config.toml
vocab_size = 16384
hidden_act = "swiglu"
rope_theta = 24800.0
MLP neurons of a small language model. Each row is named by its layer, matrix (gate and up: input weights; down: output weights) and neuron, and shows model dimensions 0-169. Each number is 128 + 24 x the weight over its row's rms, rounded and kept within 0 to 255. Numbers have three digits each. A neuron's up and down rows have the sign that makes its largest values positive.
A block is one neuron, or neurons of one layer that tend to fire together. After each block is what it responds to, as a language model described it from the Wikipedia text at the highest values.

L3.gate503:096154169149145159106136132137117158146145099151132136137129147131149136125162106109143127131140152100108130125128128088135092141127104148121123170112137157121114155116107124122118110054154120134149079152114172076113131130127127133185113165119115162124076105161110118111099076156107137132120093069099139124081128143116113142122115121113127095104126131151109114117149072102122152114120111159161135111135127150123122121128130167088102136119101160141149085169160141164130133131144137146117126171131123139111200109
L3.up503:137076098134126116134109108101113146134102193136103160115092097152135102093163132160158103078095158137131105111150148108096160147148148120149092161127088129162143102145139127154085148170117160128129151162120122099122135140167065078158173102121200079136122173085163099116107093111131153133096106105158179098153126124151118093122083148156129137170138121133159167118098113129117154136146081130124125118119132124146141131107139142115107098126117177107122138145118125147094136121109077174100094129091182141136119165
L3.down503:139080132153086142138092156118128163092085144096140098123108111131118150127093158107144141105123112116158118151107107103162107175141159096155133128124118118111141104140117164150143150127125106108104108127107121142150119126118126113119092148178124131107095120115136104151126114160099168149176111106183114150138136089120127116148107171081133108146111164141154116151122154157110093141123103107188134103107164104105158147134154145108122110111174131103141154106164137148119144129117137119129147073108057115125134150
Responds to: Determiners before noun phrases. Determiners and participle modifiers opening a noun phrase that points back to something named earlier, often right after "of", such as "of these sites", "the proposed route", "the aforementioned".

L4.gate49:146166100127137092114126116125129106161121156175141116155111121106079158123141103154105110129103139125142097135089099071094153124117141136127178166154100142129133115101108147161145142128156126125103134087145155172158130082091140150126097142130144120145108097167118139137143126199112134140093068119119136108140115139137135132144125083120118115120126124126103129161126094092134145115117118120122156109149109145111151124100110150107137101143142145120126159109085120100124100156139161132148143183144100084165065174
L4.up49:150095141105150107125160157133114101109139149138113148148101180147118124142135090131180154146123144168130141122153107213163086109139144132137117153111127137109134141154110160135176165085182120144162089145093119130120144132117146165141109151147173124163146099127160137152120098187161126153113106151110100104139121130134104186145135106169118113100138131114103155110113127152101123120109126137104115133110104141126125122122089130127148129119129123062126103146119125099117113134150117150142143181139156136109144161
L4.down49:159142074149120149182148129121140109126101129099169155125133124116088135110126125110126130106110165112089121153101119118097123146094106077134159146113102133173097099152154103159170135126144099141098116096150164104176142104121151121096107150127171123133111112146100167129139155138120117133093126135107094103128140125116131120141132124126089131128088113109128112122152147161185118096124125095103144128112099127106123198114122139130129116111080155123115111128125091103130081116119145156127160112132116151122110151
L4.gate809:113134105201108080165114135121143128107150170126179141163134130150124148126133128161151159191156155091179129126113091122113099080115115105108115104107126135149086131097085119118133128123149083126130121091104159153108165130136135127176134149122115148120090096143081135147071115176143118112127080167121140146069166152144106125144163113117132114098147133111113106144152115136080110115136096154158109138093111124103166134108105124141103156117109162137120128113117149126154086134113156193095091110123112116118109172
L4.up809:144094116132099162140117099114147089094100129096168161122079103112094139115159145114138118159079121108095131116192156125127101088186136136161142115125158144115137112047159095121143118128175104146097131130141124116147139122165144080146103141134124148124134091158149114103106129115115116102124123137124125103107130145147154130116113128132074133122130143084127168192112084136134123106103157148137153120095095121135134173093124130131125104121109154112117129159105096132147142170145123169117165129121112164111117147
L4.down809:161136127118124077098126128113117143140148156120146123106101165092162156095134170123123146127078149113133128126144120109142104102121145158163138137127134144107125103127142147147104112128151137170065094152111156119132125142139162133130135129151148139155090067151111116132159157154110118123072116100161157105178139146125155146135145156159148131119140129134134100124115123145119137146066107122147130060124098119146105095121113124126086092133159076128111154161146135114116124172099152133171157185096116125133091127
L4.gate924:092138148151130137160130158152105135124141080093117146131167181165145133117130131060181075106171160141094125119130206118156106101137129095181122151161108096114088157092136144142153143148105137135142113160142119131104113113107137151127136172151179093143134103139118113105165114162114103107142114080147110112081171093135143125122100169152114087124104152138162153114148134172165117119120105112170117099194133132101116158129124149136086155107158133144151137112130141124116124151131129143113099147106122110103186129
L4.up924:153154123139113106152154113127111125131111118122129144113121144125149185149133134119157130121133113130160134123103117118122116133125144135192154152127095165117125120085128142143106123150141152124123131097141143126116106123093123130132123162148132204146148142183105131151137136205102152097134129090148134130096109105131168164078090138111143112144125098135115094125095100117105097131135136174114141095100146128137114157128127131108124098114125105101113130147141122129092114165110104170130126117158140152145160101
L4.down924:120048119148110138155138112122097104104155147078162154146123134125132121128129100060110153161088134065131122128155136097099163127121116112116096099085126111121132177092172153099130086125151126125134145118145132132148145119131117121132149153128125112146119076110126097137143119095121116139124130133115108138114116147118139146110154104121128129108176164115112111159126124137141151118090090146168124114136132136123174151147122135182126126152108168110121137166111139136145106160136125153097158132079073100114131112
L4.gate999:128131130137134132107136115099127156129143096102167128095154165125170123117131102141148133138170144097096120163149145086095114099140115158139126098186129122129135112126088116108151123166152080103091141123102154138125152175116118130137128130116123138130103127133078110110096138144113085107107094167103094152109111115130132093138130116110089124097102138105079120130106112177121103152100117108161164132126109131140122137134140131130109128116123110137137135104121128147114117119123121164167064104140162147135127110
L4.up999:125128119135141097129155084140151121151116167126113129094140169100125186154134122119109141120131104106137118172140140080139103104137090097121118114152133150110095140108091132109107101129141108128153099116136131131124177132119099117167100132131146125074133107139087141128132109082129143155116111146130128071120118125145142134136154142112161151152113112140097127106167074115125117114116157165123133127146146145172144174092146128126085133098116122110129117157117113116171133140133171118165152128104110135096141137
L4.down999:101137136114123143131169131116169104114082089110117146127123145148119113112144136127123116123105122178087140099142090110099117141154153136101146125107129112131193118139119140147160141119133117101141115116137098150161078140144179098127138111117132096112148179073164136120157132127118082111153104104176110160162099110165128137125112126156099079138160137120166122116140174107149132112147152167121101146123139118108134141099120177170123104110136121135123113127127158124126161112131123170106147103165172119114143129
Responds to: Noun-phrase word after "the". Adjectives or nouns right after "the" or "a" that set up a named, quoted or specified referent, e.g. so-called, words, Latin, corresponding, text.

L3.gate222:126162100123078158148115116114156117122136127139107124157127126116129138185133150137129156129172112146128137156084109121131155116159101136135129102140124119191137124129113094148124095111147133132100173126124160142129118121141165098123118154117046114141076130110122166107091129147144103146145104134148125141135093124082104128142131108122138154123131095126110159139126133124070107120134123104144162162124100097111071114131118140139110155179150121131071165160123138146136115153161131117099130155123125134081117126
L3.up222:111136081106098130124122124133080128136124122108075112135142102120100111143114118112174122129113090087129128163144119148159093124135151150146136090102122102141125088087140122139137110101155136119090172148143137127136148146114165091123163126103120145138063138121157117072132089116095170148160120124135138151144152140075146154140120138114090119126144114124128115128126111125091137152138116106126136117146145157129072117168126088130071130143105111111104098120102117073129124166146149114100118121142120135112158123
L3.down222:137154146100114135104123151142124103122113139131128108123127063150099136169123154147059145150105076178154124143127119118121160134173112150133114103127119136112119104109143180123102131117129162117113137153094033120164142126101119101146152106148169114134158130130117102124116115161089119125133130140153129138167106129089086138065133118119120117085144080142112098074098146135116146098133120069143067079148126086137181105173181128152089143115067119067124121123134135126129160131149120105124110128119094128102112146
Responds to: Adverbs before the verb. Adverbs and connectives placed right after a subject or clause, just before the verb or predicate: also, later, then, quickly, posthumously, again, and.

L2.gate146:124104180127104132117166111143108119111091144120145154120110105121090127101128108123097149139112129154105097111135185095128157116105095117151112121092166125121139140097191109081119138101147128137134127157183085111105128101114064167114137137125117155140121121121177121120103098142104103112134131117121136120138089168115137144160123136070117150126130114083133132128149106084167149130104092128149122160134161156156116177128157130140127103139104061115149140139135162132120087103131143134145105111122172135104173126
L2.up146:103128102118155189127114203105116103113119127112073148143098135172120162126123126141147112128116131141142071114091115140143152188102121106163144109135098121143147124097076141128091104114062133123124128135157114151134183101134119139110148134116113156136141138097170179122086113144103126154141125120140132145099111154104137142099135098078094127155158078146114139162141131147162117100110118152149116096098161129134158092117104120133157133146128080175166114090090108148104114163122156100138118124109136127125112141
L2.down146:120106123115114115123167132148134124133106113099150118081155089097135105139126168107101157115093143115140105100112099137128171124186140144110088179104128126134113109107124161151111130119125104167119131153125152148158070129142123155114153117105140102125108153150115150123136110137156126102123132138069127125155153125153120136127148125113149134114146126152108150111103099097118146106112166105119113115183142098128152150153113109104086107126113093080111137173183102110126139162135132133113137098121150114162124184
L2.gate648:117137150130135116140111141111142104113095128086108132155159123166121074094155088159109123100114131131084119115149144163142058140142142105167121142135114095103162101130137115141103140096142111145100125137132140097158099143110132142105140131089124149122141123135113095124085134156128107146131122118088141095163083116125122121127132128086093104106134150146140151131177113133153077125117146134138105124129124156144085121110111148173090142108133115135110136160140133134150093132132122118091100151161083115117094121
L2.up648:110113148131114124085125162135128081145123094114103156149120147098137120114154126129148104107122106152112108087088120145127125126080160124144156181140137152141138131111134138152116116115099148105132128118087145124153135110113135127157139136125156109112143101110080120108111148126134160158085122142096096120129151090112098139101117198105095138115111103136121163111123145137123132061114108133097062120108110201175098124117101153154126112084094119126123155114091129121136105097146147169146147116122079142094122109
L2.down648:137133146076102112151149119136145096081138129157110141111153117128133119127117083119121140129142145106114160090119156169152151108135143132140131143099151135132171100137128077151067088127140130145105163096148137153140120131089138127114119104168094142142103103172121158111157160137146130105145170141126122104154097153144134144118118086141140085099124105149154157127138129139089108131096178100113151102133167179159090152120118170106104096073120137078139129112179121147170115129122106113120132132136118149186102144
L2.gate680:142141131117131127140169149143178164129136117098119130129140121176089148122125166148117124143116089130124137094110091128112119104147127114164138109130087139130150143109154091119128117086134105117131097096136108144106138081077075148105168121132118123164116109187098122140071109152109116143133139134090126104169097144090102147131128152126118119135118126134133113170165063116103100145161142141118141133120173117108098114169142124192118139131102121127112160168128146145130154122148164113127144164170124156140130111
L2.up680:108168143080102127100098106116145127135103152143121129083101126134108123089156120146147148147118137166081128130132096129146137140154178100165162127164109147138167139173128089124132129134124128141132100120163133112155111101129123102160121136162103151115203129143122164129082112158133134172135130143104149121135092125124136120114114125150130149136084113157143142143141177156115127126115145141129184135118150125172066158121120115114147147131115078138093103139122132112110092091136132112124131155136072135091114178
L2.down680:110090181130123109094131150115123153107150124125146166119158123139129093120131124119195160108167170118117142175114144095117126101114088129150102098158106084131122140147119147177138095125125115124102063118087129151125136141132125163158138114123137144115098101150146141129121131117116120119134121140140108146078109136116126101175130131117144095118120170113145118136173125122110111154165103111127120144137171135135123162170121160174101091144066081136147095125148162145093144096123095099129127141129158179095108155
L2.gate859:144105168151131125168135085127169123159124119115133112149174126142140128143150125140114129171077089135102131128182139153145141105145069150123119095126136157129092100120142135111180098156136111112135093101152152155137079124146161158134149158114124153166176141128103126136147078124125106114122108152109144128087152149130100089115080094114116151072128123084101138125142124139112155113138157138120134139086158139121142117126166112120074111132152111128141137175187102119111126126117124143154089144119168150133162126
L2.up859:096165129086118127118131125153150157092179123157096100162139100161160098144114135138098152127143125112143127152134105161171134098127133158122129130125135127145173170155116154142098134076108099112118153142108148121117123133106125082119079143116168120127121127086141174130125093165118170113153134118165124121124136146155100091091127170108079126112138115141136137112098157161137095151127134094113117118153149105123085162138163078109146124179105128111135127159140097115138124124114114120130093143191113097103095114
L2.down859:110149147116124120164129134154115142141063118119109165167126112114113116138129129136124123099115123148116155157133120097132115141103106136137162103117097182149109122081108118133155149074116120090129164123119128113122129162088106108076170121177089136145118132072080102100129159151156135156081157108119109127101165120104111146131143096090131108172149170068128145136143154149153123116142128124146158147133189173165097151132097134155144195201123119110127153152136162121097125174098139112097120130131113124141085127
Responds to: Adverbs between subject and verb. Adverbs placed between a subject or auxiliary and the main verb, such as also, not, usually, currently, traditionally, reportedly, often.

L2.gate195:119129146150137098150143126133123119170099105141132152107155113107118118119129099098128154190161139135118082109127129129155140110097119117142128112163096120149132117143074097111095106128136108160094152131135124105120138158112132172132065121116121094120106111138115126149112137104124113142132122102118128153143118105101165088143154122114101108128169109135102186117151150077133169141099096141113147145104144132076118132111119119105115123150161125085088115101127118136098133132144129080122130130166151118134144085
L2.up195:124144126171129160111182117109106113145127081152135121130120155136147131174167134126100118104124157115121116161153118116126145114132124128098109078114143073179117132122121079131133142135134144118158073104135122131125142187117116134117110111126137125151150134169103160083169127143090163120063121097124122131113163144151129106136163158106120145138162132112152106094146124119084108103096130157106084131126143154123133114104090186149091118124167130153169130101092126159127141116123131124143154092165106113114120153
L2.down195:109136134107140120164110161116166147112191168158120154104119099092169160129127077113117139107186121107160129158165188164089117073116111132116128160114138137125093073133125133149146145117144121098139171132151136107140088116151140124085135103098168087146125139117147187135098099101155136161111141143078128162185144139139126133130135153152148123141091121127128120147088136103122145123175145105122139131126147091086153106077132144146128159152116104148146111120104168111136147127125067153099133159112136145117126128
L2.gate217:106144090097082108116130151156082123158105116114160121089131089106118130129125127099137097135124156154146162104102116146150128112175145133129115075117140099121141131119098114107145110152145139126147139126095125101161138124116143123126119124112122131161153129109147105085128159133127118105116130152133086128110115128119133166121124147124154130129133091083125124135139130115131143151113146086077155140086140160101132120092114133131108142114131129140109126140152132153092089115170107095104128134157089085144152084
L2.up217:090130075143105172153124153143135120082161112172101156136126109131138169160127093144118104150142160102136151166107150149176150127080099131107151119126155092143155163153092156123142131120112098203158129128166108145152121209093141125124138129167132103129141157148130102175125127092119161139135120155118138154078129132154155098138165103119103092129137097137125123121168092107140125105089134129137141102133104110117110126091121119120117119119122138133157133130071118120129168159120079172108105130141088115149131106
L2.down217:083145161146133120131105161121148189109104155131101167118158154114134100120161123153117184128131170165142139139165140131134102090098113137108146125144145119065076075111136116140120147104109131116095121131083145117102132109116100118080088102158128065119102127120126166125150114094144112124133138139155146098166136142127161156091104146107103113143121100162125149076109149127092087121131164143143153146099106104124092121153126100154085110170104140170117146158149144105169117115122124116122158124094101107078150127
L2.gate831:148158143158123135117122127151151157142123115133152131096154151105124132176111051117142123165123130151115148159165124131083120091106143193117140146123151138149122146113133145118100103139125133099125181070148157121129130151091159136146145131160133099102139139141147119092144095073108138161094120129097140130096134137119146159143132152158169088095104107093124186163154139113109134116114101119135111083108151102133116148111111151155139143134126109142109131081120141098132112098122121117118081164167143086124145114
L2.up831:153105130103103147117099081102136121163099115161096129115137116134124112143142112112107118137133132151110142173096123122056141130117146167095150126142127083140117131130159147105102093122156115101147092076158133110157104143113143122150120095142129144117134160121136121137128095144109131137082108160131138109133105140135135097128166140158139127062091132117128160125091133110142136128118125098080123125116161122110078083102111145123118125132127095118108176131140111162103124078171104133139104133136147092096128091
L2.down831:127143171184108107129166120142138154099108132131147148101155139121175065109102155129152167106157164091121108132176136154123127107154149148147117103119140122111111127138092104133118108099131098142140137147110162116143075131127141105132108110095096143120119132161122148146126130143115138118103150124087158101138129116140111130113154132145173128090141127116136142088138107139154096106122146081153040086141085101109128100099106165110150122140121173158102090117166151115086109108131138129107143108121136145104108099
L2.gate843:154135095152132122159081136123107164138123159120159096073165144117115105103120114158129111123104121122155104120161108110121130077123123151127150166134144143152105124135146134112111152087103117144118099096115151116138131136099135104131107120136138154142133103127130154099102123092071133138155131120101126143139114169108126111126137138167121092089129138138117133089147093181168154140127129130138158110052169130112113122146155137092148073080096136155160157108129138107144147135102127122168100144101141109111101123
L2.up843:138156155122126118099099137096123121103120103201130112088132140163138139126129141144137143078135155127141145176111126109127149103106133159134125150129099156118107138137134132150101139126176120114127142109171151081140121168092124115139157149109175112129143112142128140135125109130128114137111150126098151108109088147113154140145108134158093128126138101163180123088163180144153120113109134081155135140098161128123081083170098128075129105123138099162096109141125145114101129110140146160117097085111125113138098109
L2.down843:161145110116147107178105123127117142165148168088137140141105121137183121100146117133119136136151158167143208121178139080133091187127146154112074139093147110122130147144119140114096136075132109185097105124158152145101098129196081125139117131157134124121074074153103133058102145083106154114100085135094145161098117122146122128121143100119124087137152150135122087137145108118121142142065091140140113098105125125137155102150102156112218127122149168141129124147135159138130144092136133183102106116168131141117098075
Responds to: Anaphoric generic nouns. Generic common nouns after "the" that refer back to an entity already named in the text, such as the institution, the city, the game.

L4.gate298:128121120119121156127128136154122126159125133132119179125109132122104094113157071142127102138133101171111097137109120102122054109146091084159111114116123121158133107147127083095156095100129113106070102118129114117126148070089154153108199115091133145141145148095105128119122187181179104162111127112140105080084119121116135108104103113116159117122085095103094126125147126138150131125109076144142154141124086144162119124112112135149115123124127128129150123110100124158111106075127142086090107092126101183133142115
L4.up298:105126150122104136115108147123140109112142098127132098148077113113121111150117116177110116179103110105108142124125139135134128122114139113147124118164119149117147104085141152156124113139150126157095112148125104134161160067103137140142127174147098111141174089125143112117100103157137118143155137087146139158142109172100092121079130105123126151156160103111086166074147154152088136159119091070111096098133133128155123095132125102159109153117152116056151097162127157094170130110161137104139155141156147148117154097
L4.down298:120081143121128106109153143086142121119103128180145155092127125179110093132126150129131170124115115133158120179108087094078140129110115135125127101141151134101106134145120120133129127115132147120123119131111087134133139146091148118091132075167145117104091133122151167141113074161154099110150129099133112171135098116131143156109125118135160129107153139178125126136130118085107150096135166107173108127171133057092116163144118142159142111162077116113141110090148147154151102172123095152164100105105143142114116150
L4.gate468:164104134124122117113136143133127154162099125133096168111121112126135156146152104146094094152101107111105117121116111128156107128123157104100125136134110167186115162095150178107091137141155146117163119128118109127154145099132180139108140087160143103147150118126096081124128103115150127156131109185126124145108120110159157051164127163117134099155107126181134162142123099071146158128126131173127175161123122180125108099126134138131134099131100110111113163116100134114133142099119092141116138140168142110116126100
L4.up468:126119134095150104096125109150158153147131100109164146106120093119112100114148147124092140119170111165131134086100132132166129129133115107128127157134146135159127126096127136120113121144160147121108108146146116152142141080112157128145126118128104112115130120102136093143091124096118102129140107122128113113120158109102133146154123179125145134116154188124091140088136114140100129195101156164122130178119135141140091129164154116124072100127095140135129124126085145150141119115132149072116076160094130152123149137
L4.down468:118131126166120096153130123162130149120131137101129119142148141125131142120084157125093108116085118128108144151131082156106129136078146133127142134112145156115135153131165112112127131150112090140109132146126173145151105101145149125124116145125145112135117136160107121171136151131097139124167123112108122140151202113162082135110102172113116166154130157194154165150133068097128160115138149139136106143095138140114102151111144155103160145140092169154103139095162171148117176121138125113174060128142138121134099174
L4.gate659:145123136102155139124116158136134100123154129159109126115156100144113142112122119194142109121126134142104126116134135068116091097153122162139132080142110137142150113124117100135155130101144119144098076141122115122167150113107138137137147115117100133118164160135104119126135118173096111108158136107100117112090116114123093138130081111109165163136107119071125100097166110101099121144105106074181105159123139122149132114104142137141156104154175105110162134114079144102132145112115156123116100148124128145143151130
L4.up659:147134139135118153131160099116160145145132133147096089158124117138089106095149156146108130140104149117144113133119057132106122149140142086148136125128125153155089130125122125115101122133133112099080112126130063118120092119117175153109098155072151160129108171110099143103082107093132113131169123113145121154118104092126114076091119059148164114099170116166101114140147147090108110140148115120154101136123132156169143098123125130132126123131091132152143114133122117127131163088122121128126079116130095134105190129
L4.down659:134085132128123141170117160136150164142149179128139108138086110143094094106116154156139144086153122150148136109152064078115142086160096119096133095119132130124100137148104045115153128103135165094117131107148140121151147133137124163101129114167136109128157133132125107118122101151154117145143117143153112126123073129147134085150156133165114117142113136127130096112151140108135105094113098137168107122120131113182141134161120109157128168126174138104152114100084147118141106127108166156134138129139086144169129111
L4.gate868:121130144144130106158119060125135147153110108147140145157116105142097129170102140182154112116101113199105072107130121142157119096123105142113147135164144126131140110148124120131105141136154061139071139141173110135181141092161131095145142126115127113132141129128123108157159131156127120157170122127128114132124091132133137096161114083129141124148113120142107125137172106139159153161117105137171101121139122124156095141120097146143152110129146153078115156114123175128116099139120186121130141099124150136123139142
L4.up868:165146141125106100208121139117159179149135135172112135118142113157128183108147106115123128118119113120118124143114123117168079118156141157136169157115126117169116122136161162153148089151132154078144124151136120140140134114178108116122155148156121138095177096153150136153134129123130115103154124176127082130117130151123127137103133156144130139143156127141079086178105123150149203165118137104139108151146138129139130067139098138111174087145181105154121169175137140119155116124117114134107086148104126139128102111
L4.down868:140140127125098110073136143109088146102156117155118111124160132171151141089094165135131155080126146108158118157136118141133160122138122145163158102135146110123131106134114092120162171109172116119141125112131147124150100174123163144110113152137164115107142102152116111105154122128127127100127111153157128149123142080125101150105150149127090123146144150144136139147133114124129131121163137115084143139146141124130154172108125113127127107170109164165111143157100127136117127147138162130167119154123102143131117164
Responds to: Adverb after subject. Adverbs or modifiers placed between a sentence's subject and its verb, such as Hua officially lost, the band later stated, Moody immediately informed.